config = dict(
    tie_word_embeddings=True,
    parallel_block=False,
    init='normal',
    optimizer='muon_variant',
    lr_mult_o=3.0,
    lr_head=0.00692,
    schedule='wsd',
    final_lr_fraction=0.0,
    batch_tokens=65536,
    max_seq_len=384,
    z_loss=0.0001,
    train_tokens=299900000,
)
MLP neurons of a small language model. Each row is named by its layer, matrix (gate and up: input weights) and neuron, and shows model dimensions 192-319. Each number is 128 + 24 x the weight over its row's rms, rounded and kept within 0 to 255. Numbers have three digits each. A neuron's up and down rows have the sign that makes its largest values positive.
After each neuron's rows, "fires after" lists the tokens most often just before its 100 highest values on Wikipedia text that the model never trained on; "fires in" lists the words (lower case) most often at its 100 highest values on Wikipedia text that the model never trained on.

L4.gate1103:120116125100140112117151155112133107080117074151141098078079126087164105137120119149104165113130131150168084179130135091121114142091116145129141146132105126127144135144107124122108113148103125129127148088149138053120122163142115120105099074068162143106120122101129155115121079126114122117121181098131131138131143173155087130138111093154122155148117141139095170169139085149148082137117
L4.up1103:164127122150058110144150126107106095122168134145133151108098123132117154117141155158116105153139124144168155130151138117130123122130171097142123142134096125131127161125146117082135122154120118139127128093138148117137174146096103136131102130133145109106093119136155130103099120102099122115150159099183162122096129148146160175115161157109134131144117113126101123119117115126143093092123
fires after: ",", "s", " List", " Liberal", "|"
fires in: "and", "of", "other", "total"

L3.gate377:107124097141138145142137129118139152105124145202111142136107142098133127118115136135081117134167109115096145139155094120122175103124114118147112105134123125106124135116131146157101122126145129103092165146157118129163162140139149138154150138187154134124111142120116112154147109147140099157084102114115123119086151122166133111104145094126137122111137097124132122154132113128108099149124
L3.up377:116145106137116138136165130105110109159078149145174122167132159129131137157157162124133120114165163108118138138114126134129165124145128161151115128138089120126098159111108140198128108122120168088134159110117123148138166131147105164102120065157163185114093135119133101129097147153166136114117103091091123131143128112156131151141154092098140176116095113123124116150080115141157136149140
fires after: ",", " is", " was", " ", "west"
fires in: "an", "with", "goals", "special", "known"

L3.gate232:159114143128130112115121143108135111148083157163128181107085123150091126136089127141096170136148191169101114133169101135181175150144102130112090119127128161134107118106131115137149123144084159117077089138105087159129109123147140124119108114127139085138137117139121112074152168136158096165117104110091120163096078141097117129117136118091090145140148164138153151119115178128164163127118
L3.up232:147125136099103132138132125131111127170093155126167123113126096108115131148140159086123129109126153130100119118160152080150169142128144113099135129108145134108122077126158143126149132071111124152122131151130119150174141116138163152166125132117179092119137166140133105107118136091110086086151087092119123119113146156081133085143117135156097073134085177119113153117131149086129111119112
fires after: " and", " one", " ", ",", " One", " p"
fires in: "of", "then", "angular", "was", "before", "and"

L4.gate458:131146130163106120196110129158161103117149107112141109163109163109116099130147138170152092097137092135138087105134130090135146106146179106150132159130116109149142150135119118149129107132139152121161108136120119166120089148138160125140125124129135145155133134143158133083126121102143113123148179126126157112140115131086209117097158164139128133123161102144092139136135131073152144132113
L4.up458:155081158123122127143070136154124133111173140065148172144125135095116149112067109123095140120106100104108087121077109164119105119084132087129132129125121140125111088089117154171174144173107113137123174146130140109133114137160114116121132143169148105144100143113133156108141123122120164180152129145088152139152119150114161116168162090145102093123089077126174132117151147107132107088119
fires after: " (", " was", ","
fires in: "born", "put", "came", "brought"

L4.gate791:127170131118121117088094137190190124145115147155151136086136108129158123164130141155086111132085123095134113140134162095108108134121144176130163114105169130110111136076143113123127115163114092105160104119116130136112094140127144108105147114136158083115141095104127157116152125132101108103151140128162134132137112113115171111139152116094109118130131154086137130120105101129118108139110
L4.up791:149154141082094149112140132111125144129113119122130140128131136135138165118157135138121163110138181080099066147085141153118139101185141123080127110094112170123107130158116129146100165127113139102143151122123088107150119156075124111164118088145104135136099088133145120139167073153136146102109139128092112137097173144099127134108120133115117146128179204159136152126126156107126094141143
fires after: " has", " have", " to", " had"
fires in: "been", "as", "become", "was", "too"

L4.gate100:105158158151181142153115166142119099177159135154124147136112121115130147121126120139096116108113132142097183123163114109126130182078114210105110118139102111161147172113136133117120138119161118167128138107111099116142128112165086103189119115159127110137111124149116122123141144142162175156085149107124108140119153156126178101112155127112156125101106156121163130166137121114073103135154
L4.up100:114145178152159146120152114131143122136128099154129106145104127068093106152100149061131146103111134147138149106100114127095139143089139143096123116139127111155093154108135135147086120121115147166072128111126132113088133100147102112130168126128135125106134075119185104153147107174109144102096155122166104128153118132138138145112142121186104154083148136132115147087085151128126120145133
fires after: " is", ")", ",", " was"
fires in: "is", "a", "was", "an"

L7.gate991:124164111106118110107124061113075146135114122158102103093134116109110120145081118127151147126127124119083151155187140153140146136096126106151115140104153123151123136115135133112107109137128089122141122138125145169140121158154092164109140108134107132112146120097139149124132157114115108112122146097156117100096109130066101104129166156124125122099168156099126130132145151131121139128125
L7.up991:149131120106138118121110171150089124101157088142126113122094144123134121120104120126123112143127139105135149134128111126134158145107147088098127138099105141146154134157129152101132168091113109119133098163098125141147127132153092113158097144135143098107106147122111140119115131100116085111172126131140143157094110162134100177122149119140121132108168093137149116144132140149115134146167
fires after: " in", "In", " on", " In", "4", "On"
fires in: "march", "april", "june", "january", "july", "february"

L3.gate1177:152161133168109124161133110149129142075121136155116133119139180107131138116088144093097102151101111146155138138139119099123108126094099095112118121170141114093130151148082131128100113092139116118121151124163146162132121135063094160102126117161110142147172132127153108143152122142143088143133156167101103155112094103135135123132141141131176102132115141135153112138118121111116116143136
L3.up1177:132138137138145105114118162137113102136162157176125152124136136130118114082088147125108084107132125136096129105130127140152110120114126095131113127155123090114116121123079116120131190154115108126138110116151123123140137112142068148151162115125119118146150065145166134101167126151140128157115080174117092132129125127129112124113096163108162117124124129131119097112139115119147120127146
fires after: "0", "8"
fires in: "2008", "2009", "2007", "2000", "2004"